Part of a small language model's weights.
Architecture: rotary positions, tied embeddings, normalized queries and keys, capped logits.
MLP neurons of a small language model. Each row is named by its layer, matrix (gate and up: input weights) and neuron, and shows model dimensions 80-175. Each number is 50 + 10 x the weight over its row's rms, rounded and kept within 0 to 99. A neuron's up and down rows have the sign that makes its largest values positive.
After each neuron's rows, "fires on" lists the tokens most often at its 100 highest values on Wikipedia text that the model never trained on.

L10.gate482:36 32 72 28 39 45 56 39 59 39 32 54 57 56 53 44 65 41 66 35 55 50 44 44 32 36 76 60 38 43 50 33 50 48 48 48 47 61 63 56 50 53 59 31 82 50 47 64 53 54 40 36 54 39 69 54 55 57 48 40 57 40 46 58 36 51 51 53 47 47 66 66 53 58 61 60 47 52 40 63 49 54 57 54 55 38 51 46 48 55 30 47 51 67 48 64
L10.up482:44 68 51 35 35 70 37 38 54 33 57 55 44 61 44 43 60 57 66 42 36 47 50 56 37 55 60 57 37 54 65 57 31 51 31 60 37 51 83 48 38 37 52 37 53 33 46 40 48 46 41 57 58 46 54 58 54 43 48 27 50 45 50 49 46 44 57 54 39 49 54 49 51 39 48 39 57 55 32 56 48 74 74 37 67 55 59 41 22 42 37 56 47 55 51 42
fires on: "om", "chn", "l", "y", "ur"

L7.gate371:49 62 59 49 62 45 53 51 50 68 44 51 53 60 44 65 49 42 35 45 42 39 64 61 42 56 64 63 49 42 54 43 57 64 47 59 43 61 61 38 34 52 49 49 56 55 62 76 41 54 45 48 48 52 61 50 50 59 40 50 73 23 62 27 61 68 40 42 57 70 40 48 46 41 56 59 31 44 59 62 52 56 40 48 44 36 57 66 48 42 52 46 35 47 51 52
L7.up371:48 46 68 66 50 48 79 54 57 48 42 61 44 40 41 53 40 40 46 57 53 30 47 41 53 51 74 54 46 46 51 57 39 58 67 65 39 61 42 65 45 48 49 40 52 59 48 40 47 74 44 52 48 48 36 61 61 39 35 50 55 56 52 50 58 58 39 38 53 34 53 35 61 42 54 43 52 37 49 68 41 59 59 55 70 54 58 67 41 53 37 61 50 50 55 54
fires on: " E", " al", " e", " Se", " Al"

L5.gate445:47 48 60 50 55 47 50 48 53 48 57 50 53 56 61 69 52 65 61 40 58 34 44 59 52 47 61 66 45 32 48 61 56 60 49 40 64 47 51 46 58 41 48 29 67 44 50 66 54 53 48 57 53 60 53 43 69 64 39 47 49 43 29 52 33 56 35 67 65 47 70 37 72 57 68 49 50 57 47 61 51 38 41 49 40 42 43 51 58 44 60 45 39 63 43 64
L5.up445:54 55 57 27 45 59 38 69 43 48 60 55 34 63 44 64 36 61 63 35 55 61 69 45 34 36 57 58 50 51 48 60 43 50 60 65 55 38 54 31 45 42 51 47 44 33 49 56 62 49 37 42 51 47 62 46 64 56 35 56 68 33 55 60 32 77 48 58 66 38 47 50 63 59 64 57 60 32 50 61 54 38 42 56 58 63 44 30 30 50 45 48 50 51 53 43
fires on: " Count", " count", "et", "ain", "ates", " •"

L11.gate405:47 49 65 41 52 68 59 48 42 54 49 43 45 39 52 47 34 36 48 52 63 51 57 54 40 47 64 52 30 43 46 59 47 46 54 40 42 53 51 49 43 63 64 48 54 70 75 50 58 47 71 45 67 68 65 46 41 50 62 64 58 41 39 55 35 53 60 45 51 44 51 52 45 52 49 58 50 59 23 45 53 41 52 57 67 35 61 50 68 37 68 40 50 61 43 51
L11.up405:51 46 50 62 50 24 63 49 59 41 38 50 57 53 44 57 35 44 45 37 51 45 56 53 51 57 63 54 67 41 49 53 44 52 41 38 62 48 41 47 55 23 55 54 43 49 39 54 20 70 44 55 38 52 51 60 38 32 47 42 55 47 59 76 52 38 47 54 44 62 63 45 39 49 57 34 56 33 61 48 47 46 45 48 60 34 68 58 72 43 55 48 49 57 44 46
fires on: "\n"

L5.gate25:38 56 50 46 50 47 47 80 50 66 48 37 47 47 60 56 36 56 35 31 35 50 42 42 34 35 51 50 61 48 57 50 38 50 69 42 46 65 54 45 52 47 43 37 47 58 68 60 56 61 49 48 44 45 53 53 61 54 50 47 49 37 62 51 66 65 51 45 51 49 31 35 54 52 60 57 45 68 49 46 50 55 55 47 51 54 32 57 42 40 33 51 39 68 60 47
L5.up25:55 64 59 35 67 52 36 47 49 48 54 52 39 47 51 36 28 38 42 52 45 41 60 61 65 37 43 53 60 46 50 52 60 49 38 56 49 42 36 52 55 59 55 52 67 70 47 46 57 37 39 53 49 46 36 41 21 55 65 42 59 36 65 55 48 48 36 62 35 50 47 49 54 55 41 47 39 56 45 61 55 59 37 42 52 36 58 70 59 62 38 55 47 47 69 59
fires on: " V", " K", "ed", "V", "ired"

L10.gate474:51 42 47 47 64 49 57 59 62 44 39 65 51 36 58 46 26 36 29 58 48 29 54 49 59 53 57 49 52 46 48 38 50 48 45 42 58 73 48 43 59 55 50 49 49 57 59 56 57 55 67 43 35 62 71 58 57 60 72 40 57 50 41 56 32 57 49 62 55 53 44 57 42 56 29 57 50 60 54 62 33 49 56 57 44 59 42 60 43 28 58 47 40 44 51 46
L10.up474:58 47 58 44 49 55 38 48 58 48 42 44 41 46 41 52 40 48 28 47 48 41 52 39 49 37 49 54 52 36 45 42 61 45 38 42 36 42 39 48 57 49 61 69 44 48 50 50 32 48 45 33 70 32 58 48 48 52 53 37 55 50 52 54 55 48 60 49 31 62 55 49 29 45 51 48 57 41 51 64 41 49 40 54 49 52 67 43 56 68 51 37 43 53 49 34
fires on: "\n ", "\n", " le", "ord", " and"

L6.gate483:44 51 37 41 61 62 52 49 46 61 38 47 79 48 51 44 44 62 51 62 46 51 58 59 42 40 45 52 38 43 47 45 66 47 48 43 30 43 46 50 61 67 44 26 50 29 57 38 56 53 66 46 53 48 52 65 49 54 49 52 60 63 50 33 35 54 45 57 57 30 41 42 51 50 47 66 49 40 42 28 47 57 56 57 42 44 36 49 60 51 45 54 35 69 49 40
L6.up483:54 36 28 40 52 44 49 42 45 49 64 56 57 44 35 52 45 51 60 62 46 43 70 35 52 53 58 52 59 52 56 64 48 56 57 37 70 36 46 40 56 50 38 67 37 57 62 35 54 65 29 48 42 50 26 61 49 55 36 73 51 40 35 60 50 56 59 52 64 53 46 49 40 45 59 39 49 38 59 47 42 58 35 65 43 40 44 55 42 66 50 46 41 32 62 61
fires on: " A", " I", ":"

L7.gate93:44 63 33 49 33 27 31 26 60 50 60 44 51 46 60 70 61 35 48 51 65 33 55 47 61 44 39 55 69 58 48 36 67 43 47 66 55 47 58 43 69 49 60 47 35 57 41 57 58 45 49 25 51 49 53 47 53 42 42 55 56 53 56 53 60 59 41 60 47 46 54 52 44 55 52 59 36 54 65 40 51 53 41 34 41 47 50 35 37 34 47 35 29 53 46 50
L7.up93:49 39 53 57 30 52 46 45 40 41 41 50 46 61 42 61 57 73 36 48 41 44 61 38 56 49 61 42 48 27 40 59 45 56 36 62 62 47 46 39 41 69 43 44 52 39 64 49 71 51 51 50 67 52 42 53 34 70 37 33 55 58 65 64 50 47 50 68 50 52 56 51 50 70 47 49 56 57 53 56 30 60 42 49 38 37 70 39 49 46 37 37 52 39 59 51
fires on: "ed", "ated", "ced", " and", "ing", "ved"

L5.gate313:43 38 58 54 54 55 55 32 53 42 42 44 55 60 51 54 55 45 49 57 38 51 58 55 45 56 50 55 53 63 56 46 60 46 46 64 52 70 60 53 54 62 44 37 46 58 71 55 69 41 38 30 61 54 64 55 46 54 45 53 40 55 46 53 33 55 44 47 52 45 59 53 43 58 47 59 34 74 47 73 55 75 41 55 66 45 44 55 50 39 77 48 49 77 48 55
L5.up313:36 40 45 60 55 46 45 29 45 53 57 47 37 48 54 48 49 66 42 44 40 35 46 45 44 49 60 41 53 62 41 50 58 56 54 46 30 46 49 39 45 38 74 30 39 33 39 60 52 52 40 67 48 52 66 58 46 30 51 30 54 43 36 42 43 55 50 61 54 39 56 54 60 54 63 34 55 44 50 73 38 46 44 35 61 39 51 32 46 54 62 36 44 69 54 42
fires on: "m", "y", "l", "um", "o", "ap"

L7.gate77:65 52 41 52 54 45 63 50 52 46 68 36 52 63 42 57 42 47 55 46 47 45 52 43 53 46 45 45 55 48 66 53 42 55 52 50 51 62 59 52 55 61 48 51 55 60 45 58 58 55 56 37 55 50 39 56 19 59 40 42 64 33 59 57 56 30 49 46 54 65 58 52 43 47 65 65 50 33 57 47 54 40 43 44 54 56 61 67 41 46 50 46 38 54 50 69
L7.up77:55 47 60 67 43 65 39 56 52 69 65 42 54 54 59 59 53 48 52 52 39 34 55 56 57 57 51 57 63 68 41 69 40 58 55 52 62 46 66 47 34 52 41 38 52 42 37 53 56 45 30 61 45 75 33 71 61 58 43 42 44 39 35 48 68 42 42 36 38 45 48 55 35 50 38 67 40 65 61 57 62 57 42 68 73 58 47 51 48 37 40 53 50 61 44 61
fires on: "C", "u", "000", "i", "}", "7"

L3.gate115:39 40 63 59 46 57 37 47 68 54 38 57 40 49 58 53 63 44 46 43 65 49 64 58 62 55 46 47 68 69 55 45 48 56 45 28 42 47 64 44 55 54 52 51 49 41 60 38 48 51 62 26 52 56 46 62 41 39 51 43 50 58 47 35 31 32 44 76 57 45 45 45 37 59 39 54 50 59 48 49 52 41 39 43 58 48 56 39 56 61 38 67 50 62 69 59
L3.up115:47 58 44 49 57 33 46 64 64 45 46 60 44 60 52 54 53 35 47 54 62 55 51 43 41 40 57 38 63 52 38 54 56 57 69 51 47 55 46 45 42 53 60 52 41 32 26 53 32 53 54 49 48 47 44 70 29 51 44 47 48 42 49 40 41 58 50 55 42 38 36 39 60 59 49 29 66 39 39 56 44 54 43 38 45 43 42 40 31 48 52 71 67 22 58 71
fires on: "8", "9", "al", "er", "6"

L3.gate155:38 46 57 79 29 52 47 56 45 58 45 40 44 62 46 47 66 67 53 47 60 57 47 66 47 45 54 55 51 62 59 27 60 66 62 72 45 49 45 41 62 66 50 54 41 42 58 43 57 52 54 52 53 60 30 50 24 55 57 55 45 51 57 55 52 59 50 49 56 55 54 38 38 44 41 54 51 47 53 64 45 53 60 31 61 49 62 55 52 51 49 50 47 38 65 59
L3.up155:34 50 58 46 47 49 43 47 43 68 58 52 40 65 52 43 56 62 39 38 64 57 63 68 59 34 66 41 56 37 69 39 41 61 55 59 47 54 43 44 37 54 39 46 43 42 45 53 60 52 51 53 50 70 44 56 66 39 36 23 32 56 58 29 44 47 33 52 66 40 46 63 38 53 51 37 47 41 47 71 45 29 59 45 53 46 43 47 42 29 49 41 46 42 51 39
fires on: "5,", "6,", "7,", "2,", "8,", "3,"

L9.gate507:32 45 49 62 46 48 54 38 46 61 49 58 48 41 64 48 52 34 50 58 34 27 67 65 47 51 49 54 62 57 51 46 52 62 59 37 45 57 54 51 65 54 39 29 33 51 58 62 54 68 56 55 31 53 45 46 64 51 56 59 44 43 48 41 62 53 26 61 61 45 67 37 53 54 51 60 47 44 42 35 50 45 39 62 60 52 62 67 44 38 56 68 53 27 47 56
L9.up507:51 71 50 41 46 38 64 39 49 51 53 61 54 56 48 75 56 46 52 37 53 52 48 70 37 36 44 48 53 62 47 45 58 42 22 47 43 62 56 42 53 41 45 39 53 45 39 52 54 49 54 60 53 47 68 44 51 34 38 36 56 53 66 42 67 49 37 33 33 49 61 52 53 50 47 43 60 28 56 41 41 42 38 39 55 41 51 37 48 61 53 38 49 32 57 49
fires on: "\n", " Mc"

L5.gate155:57 46 38 47 44 41 32 47 45 48 47 42 51 52 54 38 51 48 33 55 60 39 63 55 56 53 52 45 46 41 37 44 60 53 70 33 60 77 61 54 71 39 43 62 44 44 45 67 55 49 42 53 55 51 47 45 48 52 44 43 55 39 50 58 55 49 43 58 58 51 55 56 54 62 50 59 52 45 56 64 45 63 50 39 64 57 48 50 51 51 69 62 55 34 65 75
L5.up155:45 53 57 44 59 24 67 50 59 53 44 44 55 34 48 46 53 60 36 56 41 51 59 52 75 47 51 38 41 47 61 53 48 52 76 33 43 63 42 40 63 46 48 65 57 34 49 39 64 63 28 63 44 36 40 51 44 46 49 53 61 27 25 35 43 41 60 54 40 43 48 54 42 41 42 63 48 41 58 53 37 42 67 54 38 44 36 76 43 46 51 44 57 59 35 59
fires on: ",", "y,", "a,", " =", "e,", "er,"

L5.gate116:42 57 67 48 40 23 57 50 63 56 63 65 33 46 64 56 46 50 51 51 44 43 42 40 54 48 42 68 60 35 52 43 52 55 53 43 35 42 60 41 53 62 34 47 52 26 63 64 54 49 44 47 39 43 60 48 63 46 70 54 42 35 59 44 51 52 59 56 35 50 53 34 41 62 54 59 36 31 51 58 58 50 42 42 54 47 44 49 35 35 42 59 66 40 50 72
L5.up116:72 68 53 67 58 51 50 51 47 60 37 48 48 46 48 49 48 54 37 40 29 31 66 54 31 47 49 43 48 41 57 69 53 50 24 41 53 58 43 53 39 50 44 57 52 50 64 63 71 35 55 59 54 61 72 65 55 66 47 54 56 43 53 49 43 56 53 64 56 50 56 40 73 46 44 45 58 45 46 45 30 46 42 54 51 19 34 48 41 46 60 45 46 53 55 59
fires on: " An", "\n", "a", " The"

L9.gate459:57 34 54 60 56 43 33 37 51 60 66 36 60 46 66 64 60 48 58 56 63 39 57 29 47 48 49 59 41 44 50 48 54 51 47 69 63 48 53 38 52 45 32 29 62 61 51 47 58 30 51 45 41 58 48 53 40 62 45 50 41 36 46 44 54 67 39 43 50 56 49 50 46 61 52 49 38 43 59 56 57 41 41 35 44 41 52 42 47 47 60 47 38 35 32 58
L9.up459:49 57 26 57 43 50 50 62 21 51 60 60 61 46 54 62 38 55 52 64 49 55 53 49 45 58 48 41 41 46 46 52 42 46 54 48 69 50 35 52 35 73 62 63 41 47 52 51 42 42 57 51 53 35 41 47 35 44 33 54 45 53 50 37 43 50 51 61 52 61 68 67 62 54 58 53 50 27 41 45 50 48 40 72 44 45 60 28 57 46 31 48 46 45 46 45
fires on: "ing", "On", " on", "ated", ":"

L5.gate101:56 47 56 56 52 44 59 41 61 45 54 50 35 51 36 60 42 57 49 59 48 36 63 73 38 65 45 52 43 62 33 55 50 68 46 46 51 54 57 36 48 66 59 50 43 53 61 60 49 73 41 32 45 55 47 45 39 57 45 48 64 45 37 31 49 59 58 44 65 76 43 42 69 43 43 57 49 48 43 59 39 59 42 38 67 48 65 40 45 51 71 54 51 52 93 56
L5.up101:50 49 26 61 67 44 64 46 60 67 38 45 55 46 48 72 47 31 36 25 41 45 57 53 42 48 60 50 51 42 32 46 35 59 61 62 47 54 29 47 41 63 55 53 53 52 64 53 58 59 56 45 63 49 61 41 51 49 65 57 54 41 69 40 36 48 50 57 52 46 32 27 65 52 42 29 48 50 63 66 44 57 68 42 57 31 59 62 53 54 48 49 39 64 56 53
fires on: " al", " Al"

L6.gate26:48 49 47 38 59 46 44 53 46 66 44 48 70 58 59 49 42 48 64 38 54 64 43 42 36 52 39 45 47 63 52 51 50 46 56 29 38 64 32 53 34 50 47 43 58 39 57 42 46 54 57 59 60 55 55 43 47 58 36 42 56 48 38 59 36 69 42 49 47 37 41 52 68 41 39 46 54 43 60 61 49 54 51 59 36 59 20 50 60 53 39 48 55 48 44 60
L6.up26:61 65 48 58 42 42 36 54 40 53 50 53 37 56 40 33 62 45 63 31 49 43 74 24 52 58 61 48 39 37 55 40 39 49 57 51 51 37 51 34 62 30 55 49 40 55 63 48 53 47 45 53 26 53 45 28 64 46 57 65 44 44 52 60 51 58 31 53 59 60 53 43 40 40 37 54 51 54 43 40 41 54 44 61 43 65 42 44 53 60 54 52 46 57 79 48
fires on: " A", " under", " Count"

L3.gate117:50 46 46 34 53 50 29 44 50 40 56 57 64 69 42 51 42 71 57 50 37 55 53 36 63 50 43 35 60 28 72 51 53 65 46 60 52 39 43 23 50 50 47 45 33 56 44 61 58 51 40 37 55 59 58 61 68 52 39 40 54 35 61 59 56 48 45 37 57 49 37 48 43 60 63 32 45 71 47 61 48 52 54 40 57 64 59 49 43 54 52 48 58 58 56 48
L3.up117:68 51 54 43 52 53 42 51 58 36 23 51 59 65 75 66 45 41 58 51 38 55 47 63 57 54 47 28 44 58 54 47 68 33 48 51 55 44 55 31 51 53 53 46 55 43 55 57 42 30 40 51 35 61 59 34 68 60 27 57 55 44 48 49 50 68 34 60 50 47 58 58 44 39 37 26 43 66 52 71 46 44 52 47 50 40 48 48 67 53 54 61 44 41 64 50
fires on: "°", " sever", " of", " years", "s", "port"

L5.gate273:47 37 63 64 66 45 50 56 66 65 39 44 55 55 42 51 50 48 43 55 60 43 52 43 57 41 49 60 62 49 45 49 62 62 57 49 51 61 74 47 70 42 44 35 56 57 63 41 55 58 51 50 43 67 45 59 44 44 55 47 49 55 46 40 53 56 23 44 53 46 51 43 51 53 46 55 43 73 37 40 46 41 12 30 59 59 48 37 52 51 57 65 38 53 58 52
L5.up273:40 55 72 55 57 48 46 47 39 50 66 55 57 66 37 17 52 48 59 44 45 57 41 30 48 51 36 55 42 63 45 38 47 55 56 45 42 60 51 44 45 47 61 58 40 51 45 46 36 50 49 74 53 42 46 64 53 53 47 45 54 48 52 47 59 37 58 35 34 39 55 62 46 49 58 48 55 54 48 50 60 37 45 50 41 75 35 45 37 70 47 66 59 49 55 47
fires on: "4", "8", "6", "3", "7"

L7.gate301:44 67 60 60 31 52 41 40 51 48 64 60 50 52 45 57 47 60 43 41 49 58 52 49 46 42 40 53 51 60 58 41 59 51 46 62 46 30 65 28 31 76 49 46 48 37 40 59 41 41 51 33 77 47 64 52 41 49 63 48 43 47 58 64 53 40 51 71 52 66 54 47 50 50 37 47 42 54 51 56 50 35 33 48 56 34 43 38 43 35 38 49 61 48 49 54
L7.up301:51 54 41 55 69 40 50 59 46 23 63 49 44 48 45 66 55 52 59 45 48 52 54 34 54 59 49 60 48 56 44 46 59 49 44 38 63 44 52 21 46 53 45 54 64 55 31 41 59 44 60 42 61 41 50 47 36 55 44 44 40 50 44 68 54 36 57 61 61 60 50 35 60 48 52 38 65 54 38 69 42 39 31 54 44 38 77 43 50 50 63 63 69 52 47 51
fires on: "ed", "te", "et", "form", "ing"

L9.gate490:44 49 50 38 57 59 57 52 44 49 39 52 64 53 55 49 54 54 55 49 62 52 57 42 42 42 51 53 42 48 39 48 35 37 48 60 48 49 37 49 59 60 56 31 36 49 66 55 48 39 46 39 51 52 46 40 46 53 57 49 61 38 32 69 29 48 70 62 51 52 39 33 39 57 56 65 54 29 52 57 49 44 57 36 51 58 60 43 60 53 60 56 70 42 66 46
L9.up490:38 45 51 48 78 58 60 57 45 46 49 54 55 36 54 46 66 36 41 74 46 49 57 59 63 46 39 53 30 60 49 50 47 44 37 52 46 43 34 40 56 50 32 41 57 47 68 64 51 42 42 37 33 48 62 35 42 38 37 60 41 59 44 50 39 43 60 53 70 43 63 38 43 41 56 60 64 47 52 28 76 46 66 49 35 53 50 52 54 48 39 58 39 54 50 50
fires on: "\n", " |", " appear", " \"", " –", " show"

L9.gate64:40 40 50 70 39 33 38 37 43 54 42 48 36 51 54 45 40 66 30 66 48 55 52 67 58 36 60 53 35 34 42 50 54 44 41 55 51 62 55 37 55 75 50 54 49 52 71 52 56 44 44 44 55 46 59 54 25 51 57 45 69 67 51 28 59 42 48 60 51 52 46 52 59 52 46 58 59 36 62 53 55 54 41 48 50 45 45 45 54 43 54 59 59 37 80 51
L9.up64:55 47 53 40 48 32 58 49 34 53 40 59 47 47 59 55 53 62 60 59 60 52 57 74 54 40 53 59 49 54 67 49 50 44 55 63 47 39 27 45 30 51 48 46 58 63 43 61 33 37 49 47 51 58 44 48 44 49 45 49 40 65 52 56 34 71 36 42 49 35 51 47 48 59 55 29 44 33 49 57 71 64 57 53 53 58 44 50 56 45 54 41 53 44 56 38
fires on: "–", "id", "2,", "7,"

L10.gate191:42 50 65 42 39 38 66 47 53 52 53 19 58 39 42 39 42 28 47 49 39 56 38 38 44 46 53 56 50 50 56 49 59 54 47 43 58 39 34 51 53 72 49 45 67 45 59 57 56 47 41 64 57 50 44 31 49 64 47 90 42 51 60 62 55 33 46 44 59 50 48 48 63 64 54 52 53 49 36 62 43 66 50 47 55 46 59 44 43 51 35 36 52 68 43 52
L10.up191:46 50 44 70 43 60 63 25 45 73 53 52 53 60 47 56 52 43 35 52 34 49 54 33 50 51 61 69 34 59 41 53 58 36 37 55 70 57 45 44 53 46 50 62 58 33 67 54 62 44 53 50 53 57 51 41 42 38 61 70 62 44 56 51 38 40 37 62 60 54 51 58 54 49 49 55 52 49 65 56 65 46 43 43 55 57 58 30 57 68 52 57 46 56 44 62
fires on: "s", "S", "h", "es", "ers", "("

L3.gate14:54 58 42 46 52 32 72 31 61 56 58 46 47 57 42 48 62 43 43 49 56 57 44 55 61 63 38 56 45 54 62 56 56 73 32 69 46 54 38 44 54 28 39 52 49 51 49 46 60 45 47 50 41 71 44 50 48 64 49 54 47 39 53 68 55 32 50 36 54 66 59 25 61 41 53 42 42 68 43 45 60 63 44 47 65 37 60 36 54 52 56 48 33 55 30 56
L3.up14:37 31 52 46 48 61 58 59 61 51 55 70 54 57 65 58 47 45 33 54 33 59 57 51 41 41 48 37 46 59 31 47 52 48 35 59 45 42 37 36 44 55 59 47 57 44 45 53 44 46 45 43 70 49 59 60 54 62 63 57 46 61 24 49 39 45 30 41 52 48 56 41 62 58 43 40 62 38 57 36 38 46 69 45 49 62 71 52 42 59 64 50 45 35 63 47
fires on: " as", " of", "S", "al", "er"

L11.gate305:51 28 47 62 53 29 58 43 46 57 69 34 33 38 54 42 54 50 39 59 40 44 55 37 56 52 50 57 34 39 57 51 56 47 46 39 49 36 49 54 62 50 29 50 32 67 60 62 62 64 44 43 48 40 38 41 35 42 56 66 53 47 41 64 51 57 47 62 48 38 64 42 47 38 62 54 57 38 49 49 54 49 46 54 48 43 59 54 56 48 57 43 52 48 47 55
L11.up305:63 54 64 34 41 56 37 51 49 48 81 40 36 52 59 34 64 60 60 62 48 31 48 42 33 67 53 45 47 51 61 43 64 45 59 50 49 51 51 49 34 57 47 48 41 47 41 48 61 42 36 47 45 47 49 42 39 55 55 51 36 43 47 29 52 57 51 53 59 45 56 57 41 39 42 48 50 58 55 50 48 75 58 48 66 62 44 33 51 43 24 42 49 49 46 58
fires on: "u", "i", "-", " S", "h"

L10.gate45:39 49 51 57 37 53 45 49 48 33 32 33 57 64 75 58 41 16 43 37 50 34 40 29 60 45 60 56 53 38 48 41 74 45 55 57 53 55 63 47 34 57 56 54 35 64 65 49 46 41 59 42 50 65 43 44 44 60 54 51 47 55 68 40 40 58 40 54 54 50 54 46 45 54 29 53 43 56 48 67 39 59 63 47 64 60 68 59 49 40 45 48 38 49 53 56
L10.up45:30 40 61 45 65 43 43 53 41 43 54 56 61 57 65 56 55 27 61 50 69 65 39 41 72 22 43 44 51 51 57 59 51 50 53 39 67 67 31 49 58 62 58 55 59 51 53 47 39 44 36 45 47 62 51 58 52 36 43 60 46 46 44 44 47 49 52 45 38 39 52 71 50 52 46 61 54 53 61 48 51 35 59 59 50 61 25 59 52 56 49 42 52 59 41 43
fires on: "s", "ers", " Team", "W", " Par", "t"

L9.gate245:28 32 63 44 56 47 53 59 43 59 46 31 43 29 47 46 52 35 50 68 56 31 61 37 42 61 68 59 58 42 56 57 32 54 55 29 71 63 68 59 58 43 54 46 52 52 42 57 46 67 70 68 37 53 58 43 48 51 40 63 68 46 62 57 63 38 46 46 41 49 61 40 44 49 58 56 59 50 45 59 47 41 48 55 68 48 31 59 33 32 62 51 47 44 37 51
L9.up245:48 54 64 49 56 47 29 56 44 60 59 47 51 50 45 52 57 54 39 66 34 42 73 44 40 43 53 43 45 40 48 50 35 47 40 39 47 73 37 48 68 37 46 55 46 21 64 59 67 60 48 52 52 40 52 41 45 50 39 59 54 49 52 60 59 63 47 54 57 56 40 36 42 30 44 43 48 41 48 52 48 33 56 56 53 45 54 56 47 52 25 49 51 27 56 22
fires on: "\n", "i", "u", "man", "ik", "ley"

L9.gate35:49 43 45 54 57 58 41 26 58 57 53 44 65 51 41 44 65 39 43 56 47 44 48 58 59 30 57 50 54 46 41 45 34 46 50 71 51 66 58 46 46 64 51 49 63 50 73 53 57 55 35 37 64 53 48 52 60 69 70 52 76 40 57 55 55 65 40 49 59 55 42 33 41 57 41 51 47 40 60 55 50 55 43 39 47 34 48 43 62 52 61 52 42 56 64 69
L9.up35:55 41 42 30 69 50 58 54 41 50 56 29 64 45 34 47 73 60 44 40 46 42 71 65 59 54 49 55 61 53 36 58 60 59 35 42 63 54 39 40 77 55 63 44 49 32 49 38 52 52 41 66 48 59 44 51 65 43 45 45 45 31 39 56 42 42 50 54 57 42 74 32 44 48 71 58 63 43 53 41 58 35 42 50 39 51 57 68 58 45 32 54 43 45 37 63
fires on: ",", " –", "o,", "s,", "a,", " |"

L3.gate147:38 75 37 64 58 40 59 34 45 46 45 51 50 62 61 34 67 69 27 47 64 27 55 46 66 57 43 44 58 63 34 52 43 60 50 44 55 54 46 57 60 70 42 60 54 39 47 38 45 41 50 56 64 60 53 51 52 63 50 66 49 63 56 30 35 48 45 39 37 63 41 65 41 38 35 51 47 55 69 52 44 43 51 36 55 71 50 49 69 57 42 48 43 47 50 46
L3.up147:40 34 56 45 43 39 59 24 42 56 65 56 31 41 53 47 51 47 25 54 61 51 43 29 37 68 46 59 40 66 58 41 60 46 49 61 46 67 51 43 48 60 55 50 52 53 37 38 68 65 38 36 50 58 27 61 51 38 53 52 51 49 51 45 37 63 47 51 55 55 39 44 44 45 61 45 54 59 54 40 38 30 41 67 38 58 58 48 39 37 49 38 62 62 36 58
fires on: " f", " 3", "ally", "–0"

L7.gate456:61 40 48 60 46 50 40 45 50 38 49 33 43 44 35 46 59 54 54 31 68 50 53 66 50 36 62 47 65 51 41 52 38 43 44 46 47 78 59 54 43 38 77 46 49 62 57 53 40 48 61 53 53 58 42 62 36 57 51 43 60 34 41 48 69 31 49 67 51 47 36 41 58 41 55 68 51 61 51 41 49 52 50 52 59 40 52 50 30 42 53 62 62 47 49 51
L7.up456:45 63 54 62 57 42 50 59 44 56 55 37 48 61 72 44 60 53 29 55 38 49 45 52 44 51 52 39 50 56 36 47 30 40 41 56 52 67 65 52 59 36 56 56 52 58 59 56 65 54 52 75 62 46 56 36 73 59 44 63 44 53 45 58 65 42 57 46 54 59 45 42 69 60 49 40 50 34 47 36 50 52 37 52 67 55 54 56 39 50 67 54 56 54 59 45
fires on: "le", " dire", "red", "an", " colle", "en"

L11.gate256:61 59 64 56 53 50 37 28 50 49 53 64 53 41 51 62 44 45 45 66 55 37 58 38 55 57 63 45 42 42 62 38 49 48 44 36 52 54 45 31 57 37 54 43 49 42 59 59 49 20 44 47 52 43 61 44 44 52 59 45 64 55 47 51 47 50 65 39 44 54 59 56 47 62 42 53 69 53 40 43 37 51 48 37 64 36 56 62 54 45 52 35 52 56 49 45
L11.up256:38 45 56 36 47 39 57 42 45 55 68 49 52 39 45 44 29 37 48 58 35 59 70 39 39 73 52 52 62 58 44 38 51 64 53 54 57 55 49 49 50 46 50 36 51 46 38 67 61 61 38 45 59 53 57 52 40 41 51 46 32 47 62 42 61 45 41 64 35 65 61 43 41 47 55 27 55 42 42 22 47 45 53 44 44 40 50 42 46 42 31 44 58 37 74 61
fires on: "\n", "ol", " o", "ur", "ident"